From a checkpoint of a small transformer trained on Wikipedia.
Architecture: RMSNorm before and after each block, rotary positions, no biases in attention or MLP, tied embeddings, capped logits.
Training: a variant of Adam for these matrices, 735M tokens, 5604 steps.
MLP neurons of a small language model. Each row is named by its layer, matrix (gate and up: input weights; down: output weights) and neuron, and shows model dimensions 112-367. Each number is 500 + 25 x the weight over its row's rms, rounded and kept within 0 to 999. Numbers have three digits each. A neuron's up and down rows have the sign that makes its largest values positive.
Before each neuron's rows, "fires before" lists the tokens most often just after its 100 highest values on Wikipedia text that the model never trained on; "fires on" lists the tokens most often at its 100 highest values on Wikipedia text that the model never trained on.

fires before: "1", "0", "4", "5", "2", "3"
fires on: "′", ":", "°", "-", "″"
L7.gate300:502542531523467502482500511530464542465545567540504524496536468513509480526506520506511494479476508510478458484446491489523548541499544495476515490499498520530491504491482488463518530533456496458494516486525517525521518517549503516500510497465508532457513513467515528522483489450520508471544544476498474513525484480490532454483486540488483517502505499463474536527518503483509513509528551519536498522540505523492502463481473470521504502476526510437536540489482476507539496483460477511483535481496498514486486490488515461536496480460519497527509481489503489505468465490479495502502438510497493548479566496488498500488527507497511517499506488510531512486510480548468526524508495491513515491485484507516528515524449507479508512502467489430512503520521525431492497486510465
L7.up300:472506538494505526488509522515503531478499507427507486514525528505470504469507487527495495494540530500495473496501531528461557538487559512446461517487514466460526532469506463502505483457488476538466518509481480504503495498504461494505521464463508518520497522523546529431497548498507503439515460470505501503489510490528492488486528450489506535523504521526504479535492467480466506468525496522524512512474461460462517516457492515542512538512505521474496518503534532473489527525473554483474535477503458552547444505469513482478493467510522472450498516457523499500522488513491493502492485498506519507524509499487523510496534552487508513539507565486490459513478503527509526516564488510471518475497498473506490519513527505510505509488494490477534520526451485521470570542477527
L7.down300:474459547513490533527497490507536524537479535538470460503543480499487481523474499517494465513518474463521466534563481518498475530480548487522486501520494513502481541526522492488496493485508519502538449517454480511527504566476440526503520482477486459544564520535538494487487498464510475514474530503487485524487497463494475511508478494519503507493538539550517461531510474486519536517503493511516485510493520470485509472467477509489469482537476487473467495502471480514535502494483492434513522533472544462467477442472476514502507511495510522478505547519456524507516477524526470474517488501455509486545505493492553539560458507507532464506483523506485505489456477509463542507469496463537528454485510535511518529536489515482488490513545487488522510516499477465496539518504509

fires before: "1", "4", "3", "2", "0", "5"
fires on: ":", "°", "′"
L6.gate1441:475546533536518490523483483501507514501510541467433498500519487507532565499538503548468497520512498518519502512481531489459527510508528522512509432510478523498533508513500499478458526500439499546496534479519509515503481518526482490485524503461488479488492488504488504496495507476465499482503489504462497516479499450516542525490526477486483499539489503489511500499483513511447547516522504523455516486496543448489507518484466478458474521495523504495467495530494485474489505509526552528487480491486451527462500502490481468458547480510500525523507495484530483505516527502455484499522517471492493490513504508496474446516525514528505517504552476487475501488539547497499502500493565487494490520471489462485535561515512502548473468482514485475529518531515497488461560515522520
L6.up1441:464519529494520527519481536463493490554550474487505548468536500502475507506496512452485509546467529480517473513497452515532479472482515510499501541441497510488492511509491472512527516462486534481500534468520437480506484477527474452488537444507489495499485487554535502516509540485501513505523439518523493477533543489510499473510484515488509529530487490516477490494493478541520485540501490476475446520508516495507505500443538527485525513509533526475512502495481530515491523514467482464484460510464472457506531514474505495530448456465511518479523502518475497531468501489523510494521487514471518472546468568499480497478452542494464506516494554509477509553508488511461498516485509499536476496486521513517498444526472489486474487523486497482528494502477488524492513507528479
L6.down1441:457491448532487542462501564463494478478545541582500466480568514511451533495536534544517477531513471496513485509502494500502470497456535501475495549473476492472503489518464482464512525527519518513508529479512470497478513484469503496507512503504487511506514475529456495475504511468527460528505468525470518492511513478528478510493514513479445513515517486509520525537496472478492495456547464532503516530492492511506521490516516479452449518484488515496507515476483509500527486476493483497470540453502482501508454477475505537548486450522527526461485503479496498516484498496487568528466509497489488449539497539507536522515518543483511477474493470497490471462529524522482516497507515532563478486468524548482499563500524509484457452512481502485504515493493488520544513541526472

fires before: " ", "7", "8"
fires on: ",", " October", " July", " September", " August", " May"
L3.gate1240:534533499581527507528512480532530506492501503478534505499488499501516520477476480529512517514519528488516521511490492488512467441445500515530535516531468463476472503482506525525474496492471504479495524513494476496513453518505468558529512490481521505474487534488521522493483485505533487510500494531481532513525477534492511500500482532487498453538548448495455530490474500539465523495445522493510505501476521504502495509507547495489491515506495523499463530542527527512506486475483530501509532513536495523475507480491546493500477479479459505490517501504484520514553507525500536510560508507516525491492483458520511480459546508486508518509516530481481498481500571497459494507491512489547480490494501493452496462491486470487526513496508508503503496489468501538533468508490471
L3.up1240:517508509524514483536477478526459487520505486527523520535449514538453561464485497548460492471474510522491459485501457498463542514512538476521452484555501536506527523475500452451516546516522490498517484490493530493507511547467487509465518531497450472547503475476537483492481474483489469483527467473504455478520542539491494487506517514447466539540514505495498523471495511490512561484447538504534533515512516544520502502451497523513497477498460500511499448510486510468522485486486557540526496485495494477507518512493520494488508494501476492510472527524482539445539504484525523483487512454465519490500519516490504530518491500495470523522467490481484473533480501528467491479485497521488471471518509506475444485516473535503477538518493489538550513494497509505479518454508511
L3.down1240:497488498510474558453518523504528484478493475475472449518478539501489498498481515531510500479503451486493479512515490495526444511506461517502486518487528477486535484489521450516489474509480461486521472525473506464509530473485497513498482524460509496505511501457498515500487483540511493481510536508453518489536514471519490547511487517500529512495494515465499496521528508531485496508565498472501505470490512487508480446517520489515506502472445511486444507482539507482520472489483496516456498527482491516508475502440523498499496497558466490457518477507501457506501507506496513513563499525534492542510541564520513474525525463454493521522502490537527483560476492484482484442529473475494466542475522487463489507482493532437524539476472479541504463501544493497500489509544524

fires before: "1", "2", "7", "6", "4"
fires on: " "
L3.gate830:485477506499500473549513463518517507434453489497535500510492511539504529503556515557525550458495475518504470467543447501528474466496507526490504490491501479476502477489513560456439479514490499502496506461506490548480509484509450502474497519463455483473479516503507522499497449534506473493510487473473521526481467476479479493485492483503491496496482535483485506498493505472487512472479499500514444468500515497488468438521503441488487527487461547497550509491499480516529504501423504492520459508479514492498562483491506565557481498486504483522498569498537474435493490519524492516523513518516515498461524489482549477460450483496544464538470504467510501479514515530535514468516519528495503474502506474440490513511493528506513458546493470472486503541467516502497536526502497
L3.up830:486513513534513507458502476500486488481487526465480497479471477513464516525485518514485526536481497513458497500519499489501524515445532515519544518469457474487508468447471463488465471510476504498494496538488486516493497480529469515526472510459537493479454476515482517469514516527527487482507448496475484498517490489535537490461511525522521501518532516487551484482470491546524470531495492497486494558477534496543553482488501511536521533548483527455502519468518476482488505488495425473501484502503475464477474500467519494516497501488479485530513495516529509507514500509513467512429523521526494498492478508529490483497543486516491489520510493446516484511512500515531474516491516508506536485528468467435433528470494461443526487506508500477451519517507499489444481479479491
L3.down830:459484555482556478486508507492518487524516496535507507494498509450506475480485490475554558496475517483461486479472462468462522497504466512498473516466529545540405512498484470485531522518525509490491469498502450476449457496495505474461496478496504500514465470495451467475496516519481532503529486469511512442463472537509449494497524513481511512472497492492478506526515521490503531543491528537530510518463515483502521514487526471495505522535520500499472517509485506509483523523477471492515546492476545481465472464473516508479509443464505494525504484507517507477506454510465513465457500485502481526489465516505540511511479511485450458490474496520447543520532482494510511502476503494508512502483498471474516476490464511522496516526534519506475492514522513482515488490537502

fires before: " "
fires on: ",", " July", " September", " August", " June", " March"
L3.gate1431:548541511539476507521518517534471502490503473480494461494522491535539492502499464498485454452522514483512513449533532479498500508489554532487482474503507524543482497471511512502488475522451499542478477532504456494519508518480511552524509468454465544503480492496491512519452507511502490474527472492519501513533507529538532533502521523475486457505482519509504523524495487483510483475479515512460478520532528504500479486432512473487490464495488495501471495495514473483517500489455492478515508524501473534470518488527540499545502483467510522489549519500481493518496487497495503477473540475449496483507537524501503454478500499496487552479500504519486464450480534503516524497464522551496518452519528519478467462483528556495474515491503460482513534510528507440494515532502565
L3.up1431:517495471465463540518545488510488488461499467466507495501528471542519496534470472537466473467487515518523511520453483501469456491538518515500496478512455479450509504463504530502474502509544468522512514496482497495501460490556500496479510494486494494514512494538507516496507507460492503479520520507488527517488513522545492485512510488509497505529544538512543527462467481537500517511482461515505480521500492496530520501490483465469529473506548457475486492510521485513512482531502513536493520511512508456500506507482478528499458512496462475497550483502523551517510507502495447524524510510491538507516533485570492499539524480467473464531507473496557526473469510455502471489494511538500477481507484516483482515496510455497503475468482490536519530469448494480505471491477507
L3.down1431:507447497513495529481504500492481510487506490528490501500529507471500494489528471534457497530480578484509534517489495507515463498496492475495450517506456545494510501469488463511548456499440456493523505473493468472502466487465508494456431513509473523466521512484496452495521567520472466498511502494530504480494511541493514526495522555512546511490487526471506497490502525518543504500545466482518553530483488518484494469513543490506512507506512444455497509465477523516531494515516494563502514481480449515471510492523512530482449522531536492482495499537502489513486480512500525510512499521543496542514519475500485478508510498503512484546512458501507511527488499501521487523483498500510484517482495452503515525529493525506478504537538471540505516468513530492496461527473464

fires before: "1", ":", "8", "ut", "7"
fires on: "0", " E", " ", "2", "9", " R"
L7.gate997:499520490527511480469570500497508494545486484471518470476478471474507472477514505501501530500523455517516507527494465517484483519516479497509507517448494525497501504483552503514528522499467475478463501480538477502508528493507459519473517480490452490480498510544558455506556523475493557482504515481475485487498466458473507526457504483519458517511449508500516527529474504478522475517505504494510486508475507487468504445473487510521511500525481487468505508482460494504471481521507512487518526501476483500481490503470484484477517504504506529545521478553496498490513503491486476530505478481498503498537509459480533507533537544482514549476518514508511538505473453519442557535519453477443492507516470471505505501497455542465485496538497471525514520506526493484501511512487465
L7.up997:498499437482491482541532502475526518507538484494544526504496497469536488482525498489527498477505491514533518521506520495474513475509478493491529529489522515455480510487511523493500501509485492488503542447537489507554530517539487480509525507520509471487448517490498496489514484488512509483500523502466504473520473451501479479421510516468469503505510577487494555449524504517522500536464512469523450479519489515470512478464481508482491537473504464488488519454463514501486541544547476506491482549495471486516527509457504474521546488519487505511488488585476501524549530471494503477534537466520497508523476478515495489483526548484459504469523498541486518515512456471491461488477403535492482484517550468487506486464532532490471493523470501512496481526521479490526473540450490
L7.down997:485534408525491481522476512517516511513510485539470536525484504524496474435533494489512500480519543505479499472472568528476508498463504535538452506513530525464536504522514497494475552501511470517478510463511503525500486493539486455475485491507500480516495490488517513489546542491520499488483497512508479501504516540527497511504475518430503483544491497504520530508497494478515522518479481534500540508497485460512468472500480503512497523500515504491458467455509469508505515524525476489461500505492457498496537530478510542537499509479485489489481506493459498493542505541538499497525532530482480521521471540507468498547485509453471546517502474495541481540442493507513501472492487485518462493478525472497526470484501501484466518491490443484493473522532520452514491528509510

fires before: "2", "1", "3"
fires on: "0", " ", "9", "1", "–", "_{"
L7.gate577:494513530524536501478517498481501509474503486504511506468512479480450502500517535498473495524470492482459510506499523484474491524499507538495538537511541492494505480524454496545471494518499513498476492527565485513519506501522453483481528510503501514478514512455505464464535496515508540552503473539512480512521523490454455509494486494539439486517484469506456485500500553485503471553491490551485485463501484492516481509458494506512476511518538459486517472544500503510487504482482490513490471506506490519481528505507528515496502481492477506550475479493535503503540484468466497506533457498491479501481504481480552480532478540480487484518534516474485505525486471555517532536482472485542463483513519487514483502534462515501517462473529528467448484501535479520514481527484496
L7.up577:526473498471547527470481492503472503526482518484531511492479496534530465520498501462458455454487519483532484498518492539486463483504538534504507528548476550507531524499493473462481513478480505511471463482499534507476540477476504488528498522521518504473487487456495494486516450524519491526477520510465488521496489502477479533502503478488473485491514505471510473522514501497500485508510527498489469477555567507474497488492498514460494492532515465500498524470473536495560519553474518479489493518496449505479507473456483523519495471491502518477479537486490497488522463525501467441464543539440499530515487506457501524495474545516487473499501484487475476482495529500475471507515510486504502524497529489520504469498522505469485507478468495492507481512521519520514484525525496
L7.down577:518501526479484504540479522503472468494516499500475521495510546515505491518495519476493483503496547513509501487547461437470514530536511493519510495523526470487538529502489469486540545486503448533438490493504496508525552493504453479473517505504520520519509454479499481494506509480518507554477495445484508501533539523485492518448502485502493456501501490478536473488528477519514460544447528470518500491460525507512546520490488494486501542508482494469498471526455500516522505489457509453449471505543514497508524477516497519484516451471507527527488523489511502473491504494535472475533518496481480518529521483500498506527546531526480528479519508509493500528509519472500467493514467537483495517463484524472488512505506517533492497496529498523499485501499521493476514483492514

fires before: "6", "7", "8"
fires on: "9", " ", "1", "4", "7", "8"
L7.gate470:490540517501508515523504463505500456494516478529472535511508481501498526484498461528508524466498491488541489499511497483530483520505499449512461510488492506514484515491511500467472517540515493471494467493486489478499493466551536508521479474487505498484506519453511492515543521568494503495505489531510482487491501543486508473548472481517478522496518472484530537499483512490447510504514505511503511465474489480497521483509518521498525522504498519491514460437459440457487508512479490509580440511493519471495498499490508497486513480531482496503488498481540514533515540461485479472489524502497510553547484482543501537499525518479435459562554504509534562505520517478549467483499519505499458542490476477500499527488450486454513497527516536490493518491489460487507473523487516
L7.up470:514539465453486443512509498492483495514456501564520482499532522483521507544483486507484510493507492516492505505502500529506492476504438464531482480478449503516501467553524484434515458528523476520501538533453516499554522539534484487514476479496503503484467499486438522508519502513496475513471491494495487484510513482505475507504487480473509494472518496482461514455464457482440513464515502488517476464461510514511467458533529531543527479525475522496484515516551478490452484494465506474481485505511533506553472537520459479484479495489495507531478491487532477512499526472485483503475537501487550501515503502522479489493497487516473527509543533522515501509558481508508463495501468500528496488512458517475510472542515460488520494542498486502499483486533505494470454505494493
L7.down470:521506500524445480503502499496518508484555500521478501464475556484502476489481521546467510488467468472498543522521474483472514502485481475502483517500512475507477527493488481467512483503498478481519494501506532488475431483522520528476470505500528515500498504509559485463554502503482524504496490516510464492519502536504536526519472513547512506536518502488473537513500444532483485507523499471457529506514509469476556552520549504537481499537511499533511456476482498499516476518469496499486477524513521487526514528482503538517503522539492485517546472458511510505538532509530519491503459474536464507503498487531526488487511521495509462526505478540465496504505504463507482503509500435525477500513533537554489520542500523501533498521531552565495505483459512477517482517499483

fires before: "1"
fires on: " ", "–"
L7.gate598:499483502485487466502492486499456457459471513529484478497524485532520511482488481525521489497539523536516517480535456490518481498520514500526498503467533521497527434472507528502545470510489488465465506527536480551494527497486514515473525479511471483487498476537522488506463499517497497507520478525495550499452462463489479499515452472511520496463469516535496485454511514466502502487512513502509490488514522549485502449461480496498477500494513510473497489501506452498494487503496469506478460518459452473469519494511523530498522493503506465514518473511518556499457438490516453481482507502496493491511498493545509533527499528481517532479508536503474546513521454465506486498502474541459535551516476522523529505514478543514478470486501485504517507529494488516541475514491464
L7.up598:477545503473518521530488475501459518530467482516492513529504440471520481488498471531482484500482464472499467504464490515501464486459528508506499473533509480516484502512495481534521492523500524507470487538520527507521479518529548504456487514491460508472534517454472491534511471529504435513466496489478482492528533526516496510534520539501473474491505468458505514524466459552489568543501508521504510530502475514505509522447481501550506466494455522477488510452501535518504492504480489515476518487500510487478502501453453513462517552480475455455486513519516531505486514522554505526500500521487537517543502535496497480485509500532513500510474486504487492530520475517495496516541531541522521474500464502466501512461491490480483467519484467493475496464560495504505473504532483
L7.down598:497495617486509496483517522506500480489506529462503546500525542479528476453466496496512509481494489486513521510485460488526522505481496523439507486508487469510465469492476512506509481476531519497484520517504470527503477487485517551461493483518527494471486549495483463499508474484475474475475497487490543488470533472499528486488503532529521498477477501504535458524494482525525453515531508533488449467525495473499434477485482454529500491518467501505500531543504475440474504484506491508480529499487479481496499459487464510478543481496468547493481481487549495501451461491527501497489490522479475469489559478481514531509467516514500515497525496505482497476514524536485470528497493506493500508485498469521531476519430485480540474480541515501499524513523505515503473513497520

fires before: " ", " Ret"
fires on: ",", ";"
L6.gate540:471501528505489509512458473491476533533495534504555468479522516476478506512530505520492484541538545478476462460527513519471471473518489503492553509480506500519491495476503525534487517519481485512511526493521505499483466500485529550532544506479511452451496505567496518495505471496471482446496529465496468514507492528521556498531530516505518511497517483449507517482471486515515528489533488493483504535492491514514528457496521514483489473453498473482526464498489458529494497529454538495525508487492478550475495499507491506488499512430515528472510543508469481467458493495546526484518525535496498463491533431530486500481535486469536473532513462479476550499475503550497538498505513546499484458521518490525487523481524484546490473532518475522523509513525523485514522486511518
L6.up540:530492491503485471550495531443500477496522493531495487494474533506471488527492488509469490505524493545500514520487475510486495510500509470505490499525512530486541498502520500502526484502488487481501495507522490468533518468494515488524502492492519468526541514516545514525485506477504472482492464515501488522509513546524513531494520515488522483470448491454469514499546551526500457509515509483496551504519484481499438495493509436544457509519506515523474498502488534476490432494426531502497517490531527509506493520495514530436480503508532518483474473486539496480519476506496491510510504504492494463486485502524448498487491454482512479504503470512465479483474531531515493501543471502533504543519478519504509489541466525504514507506450520518505522519503532529498549491523492
L6.down540:507476473547519499476495500440504514481492523515533531520506470519519456522517480541495511530517493469498520535531475512460522538469476520512521482533512472506539519543494503529519527509494468561454465474477487499524466533508513499519563530558502474510523538537494501515507486504486492483472497498521524516526502469522487484493455522500450503461471490452483495484501515502498458484541480473481493499497481530524504475521535470485484535448521507485515479473537472496463499470523533515518542532518479512484477509516488503501524497462549480506485543557507516502494494465467476528532498485510485514461504490501541513448519431491530483491536522510490501539511521524478476473535497482533470518510488495524483471475520486561496508503474481513497499477491496546468520483489515

fires before: " ", " |", ":", " ("
fires on: ",", " June", " May", " August", "8", " July"
L6.gate751:504529508478533535518526496482528520454525486427507513482486465490488495483508508509484523495501492485462499472522456527491520461475531528492472500468514494508473516488499494537488502458486478478553481471501493458512511450517523556518509483495500437521457511496522446524498501524530513484525534500500499490529549493512452527472512520502484521492526525508505472474499482525446518481485547467509540539482501504506454520533491485472518479521480503478523472482491509471491483465483500493499509466508463502488510520484492505436546497488504480510514507484522504490472488507506527505548568492472473493486507499482487489480492509460475470521522487534466465501496472492513544507512492463525485505459493488554549491509478543490479505492515513467498506503462525475492525483497522
L6.up751:496502472497507534526537528516511501483541461496482476506486488487497481500503519503472450510456485527500483473493526484448511487449508524483528504509490480506489497486517469560494484470465497495496498506486517516522466453491510515529518513471489498519509436516504491502551511494510508457487513493470490503499497512535509499508573526524497484502491492467451496543494454484500481455512523495465500535490448511469443498479471493514501502488475509503542514504464543525524491521452561481488489512541452518509496505469519517502529463512527486499481539513532524504491503480484527477556503432515483568534514482491551519521517524507472521497470467459455504481487518519524465492505461552527507511518491464477520517508463522521500510550508501515483488495517496518500543507533507
L6.down751:496462538499498491486481461502521496466518503487503514491532556512510467509511495536487506490461503536519556470486462531486509530530516502510499452496512513515522496492509522498554508523515469484519514509530511515553503542509520485493556515536459486518509530493501504519528491484488508509508531508479484531496466464480542509459454471474518457500504503528493508496501507510477485512509470525485490510501502513511482497514522500515471526488496477508488484454440472548492516486515509495457495540526487498521482511516514516510454480522509505529512497514469452485557499504505473522502507510529552524479479531533516508486480449493482520481464499476515487550476499500490490523503459496496509547519514476540498559492532580490510499479436492511509540483474483503496496519497470

fires before: "1", "8", "9", " the"
fires on: "–", " ", "9", "-", " up"
L7.gate1030:547510513475520473509540502472461516501440479503490451469487497477508552473483441483509474512474493508473488478452518486481508522492513531486520494520493500559501485494505483464498487487486509451445471520484532502499551479493510512483519479480450502504487486503501504478510519523516511524491515482458473499494495502460486493505517451488474497506514506488488500501472486514531515479476528494506521501506501485475474447445492518512476496520479494529520470508519496514511471471521549485480487532474533490535465487524494479524489491498476440533496507500532493496492469532509481518467486477530485504520507500471511475542493496522559540507534501453485484463474498551491533540534468535539490484517461481511529512469480468546532497510503504476544507481521477481507497567506499
L7.up1030:524513517477489481530534485495498479477511461546481484508497476529474497504498491516467474487499500547517469496455519503483510461510504493482512505503491496488518493504492483500530456479474514447478500503530491480493500468568491494565487519507478512522473472480490551456482510490544501498471465516540470519507507450479521521522500500454504552495520509552549493432527434509489519472464484490487506510482468486474473471528490465472498509509496507493474487494532474480459542468503478488520478522469497475498521488513493524506512539476521496493484509441469453546499484483531504470449522534476495515477488503519508480531530479476497480510496532496496527497435495516514518549468452513531497525501508459508500510453524468521540494505528507505479493472487479533477512562507502
L7.down1030:492533452482472508520483430549501467484518484499483526498533492515533486524528501519460506501487486569471523462493495481500540471536504476506489505522514490502510498495475516517504495471526482443502480482477482498510536488528494480521510536482458524526497478515480519508472467460563509496500536474473498512563506483512486470514517523480482492526468496481488522442504509495523501510482504486546477467487440492536470479429488518505446555461493488551492518503496483489460518509515453534546497526507551445501540523530514511527499525506520473522525499540529524482484492512500494511477539484514512477468468512516508488487496495478464497531469530511497521518474528500508485528466460561486508499497497466477481461485512459489507495510502474478478509472514454527464495548447480

fires before: " ", " the", "3", "1", "4"
fires on: " to", " in", " |", " (", " of", ";"
L6.gate1499:474485509503513454497477498476516497499464538475502466517502513499497497486517487508515506502489508555436497488514541538500504505492480560519476524470548541513491502480497500557487502487466522527493499503484505487528483454529506501458548477481526462514509502477464506523481492501487499492510518491463489553543511518513528525463496546455487478519466499489487520531470473531522510471518511532522479515476479530506521466475508526473479477490471491504534494531510426512508499512493476468473502511480477489515476447515493447520499508447486467507477513469553499510501474507537509480481546501490511499465503464527547534474485508452553465487510504490506546486529458563460489490486482516528511538488496557532469507433499498477538471511525466505480500469485532495476492508490518
L6.up1499:518554477494468510468515493466518518485490485446502512510490487475499505452490520481470513471568489499557479504518476532489498486515506486486489484517520505450495477500493511530480492496465479465477505524551512536528492475476507512495523504495532452509519480482508500530511507505446509496448504551469558482493538506505492463507487503503495526458484497524487521487474469507489477493496467504501458481525513490466483507483470475495498472511459487470510530500536510461478500524495547490487492513506496502499573475490507535467512470530499513515484524512510506481506484523512511471479509579480467479484492548550481502476489525472517459506511544471473452475509458553496519474460557538513512531513480504477484509510481497498513513484539465488469487508505497508463484493449492
L6.down1499:491509390499488511531547480490516497487481507485538513500492501542465491462516479501515525481511530523507488486514487512506512497510493487518495497451496477551480534506526504525497506495465533455518505443543481497530489511506524457483499498496517455487524507501506512483519504474522507498507458544527485508462482519470497509521500480426499490459476547499473504515476554505478505501549481519502527493516512497510498504511538524472522518537537503432547505546476503522569523489461490529483521539572471533546464477514509501486481483539528524488493480502538507488480475484489527517485510529501532516498522494479515494503508472504505514503472516441485476522523514532515485487502502500452524494443473527533476462505493510501481515476505445476555488468503456496524429533503462

fires before: "9", "8", " to"
fires on: "9", "1", " able"
L7.gate993:495514484516504482476525524509514505479452489467536514500483511524507521427542509544512513509518493515513526509475492506483484504509483510477522521482514525539525475501528509538475502504521480463489492503495473518503506500519491534507498486506503542547512520461499486506512509493495514536466471562462483479488528448454446483533497473558484495510503460527482505470499490505478512570529524494517494493496504474505498484483537529500529479540500493462471511527530473483539454517512495520505515477527488517476521460535508512472469479514467505491533496515527462453467459500506492511524501503449463514496485494457503533528494527487444478520536512512498505525535537498483507504485462460503473524507506514501481489486475480523505543491480526438460489500484455484497439477456492
L7.up993:473478502573479504489506494500513469488524521524470487511470475467491472476495492521457471482473452497522486517525471484509488500505473465463506519474454501460469553493510511464469453475523545530492523511427476504506474481526502514510525485495490516481482512501508516499495519502461473495453502524484482481500517502449527519494490475484512515509503481489503509483477483539477488519495536520499520514479511488453508487507508491474470474488465526488478528524481527523467497491504491508517525468497558488495524484514503510481486524464516460480464519469505490454527530507476477497479545512509544470496514506450501485505523491497487555529556536528455491512490476536502470514498518583528509519522504467508500459462503522518478521482501535487465493474477483516428505519509467
L7.down993:514522570468494499473401519519480475514464500511516509520513523458505518517502514486466504528514505413495507498516469511509480471515485469514468527472509467544471505480477496521545484526542519532500505486526520479510490520495535486486466468524466490523433518485484483533508479494510489537496518491471475544545471495491519495488530542467490496535525482506511532519528502513522516508504537475485527525498494534493499542466468508522478501485499479484478441485522503520503502462476483500527490516500493527527504522455502506481484489522519523510534519500489522505532494479483494468503481506483465486492534517505450509506497500533503459493506517505533534468549473492489542539475517485493490512513460510473533467501440505465520501525511500540492468489509517463509498483532473

fires before: "8", "9", "P", "1"
fires on: "9", "TC", " ", " G", " Z"
L7.gate191:510502499525482472521488540538510517491485506518507476520492475491539467495471459545492508524514525485484528480466469509469495494528496506520489499495499518521505523492508496483543521519483519453464495498520499519491508505504461479514498518504500438529492517497492480459483511498501474515481504551485503454519494481493501459520527491494450539482477522503514476523491481497491507535537490534507499510491510514471469477485502454517518489482502495485501468512477452531507494536516444484500497479496488519506499445486468494501505503501501489508461464472547501485479474465462455481478519460535539530459527466509483468517548482520531536496522538493461540503474508489471467520469465505474487520480495503483469480482496510531468471508486501527478537495485476502501571544482519
L7.up191:468463455456474498502509523500576483495480487527484495499535469455477481507469455529520502501503530513491562540472517513527501500512482488509514492479481502513509515485521543500522543502549488488473469489505511467482519567502455487483468443515503495502465533512466517459482524470502477469494486506514507505477479512528508433497506521473511491478499494562489494470493481490483494498553448518498505472446496495520502519504489496499505515451466498480465457546511503527501521495568477487482480546461500495556483495481503482509484496514517514486478476515456498483485493448523495482479513510482510502536497483497446463485509486515515495475528492501504526537476475493514472509499492489444474501493525481506507478502518500485492505511447475527480494472511473526498526540461488
L7.down191:457487457482533483502529532483475491542497512547487513475481514503527443499523505490512480512463491488487497484441516463496476474489486473461481486492496522504552488480470561503480536482480483487511482495527510533502506494501481507534509477497514549528509512499505477486486481524499456505522485495499505488481504492464513468500498504454515504505473520495455516468496521476526499469490460499505481543496496466530521515489484539511493510534503519497518486478540495519479518491534440485505511495505489468532512525496567518555476502487522477504513508458422482552538509564542510505538457470454455491499453510514513526482465483497507491459498490477547479572467469463498495511533513501518479493476552507513493496495519505458548525482486486493514520501481514525503532484472474

fires before: "9", "8"
fires on: "1", "9", "8"
L6.gate1346:433448542485496460505476474475461463524482442513515526478487542502538520547499539533495461514488483486444480499526513502486493476512497511507522544486469492518508514506502454562512533535506519493498512486510475496521484463524462490519495520484500489431512552505502557514473523482556501507513475519439506497460495472480499470493522491464515521516511472503492551476485501495470521530494461483513503482483522516524472497488522513543492410472488522470523504508463518499519535504496462495471457495495483504461508491504523490473524522475514475494512488483469526476492523502547479472527521541448504505512524496516523528517488479528457455487520483504488505521505529487503483491493530489493477493488534481504475545519485488514471499547529478469522452474543482437482461539496478
L6.up1346:466501488525487535537490507489480510522506476511470517445491512505510522477564515493512493535531503474488480502475516502450531502480498514503513477472455499499501489504514425524487482487468509509477472543508523478499497512486458509514530528502467505505502499501501485513520459461528505511496578506498501495519511494496512509516493524469471538490488486494529495504480528508495461494499515499499483497525459478526520513488558508476503523528495520468498528520512473522472507468488515491505515477511515455480548494477473465481508535480532521472500467470517510498573518478517504521487489487490507502482519470484506517475512462496490489508488454479526517463454484506473508514480470521488496491453513493495510501499483437526498496481490544487505496474502516527535505462481438
L6.down1346:461500510490499482452482508504506489479485484458510491526466511533540494512505501481516522552536506470458440516496513501486496498485496540499540516504488512508512508516514484550493524502523453522516496490465517505500531493511490543521505489518493519489452466518487528529518446464491534469508498489483480475495482451485508462523519496493499526506490458468489526492501525515479499487527502471483519494492488489499488508492492497463521470484488486494426486535494499542480498455471463479509521498496483502525492475507494504507527524512497529525524471512494463494502510465487487478458477500532539489472475510497494521534515463519480512518489492513518507508505521524492492528550501512507514477455482514515511504494493497467513505525482534478562479492498500469498485502477465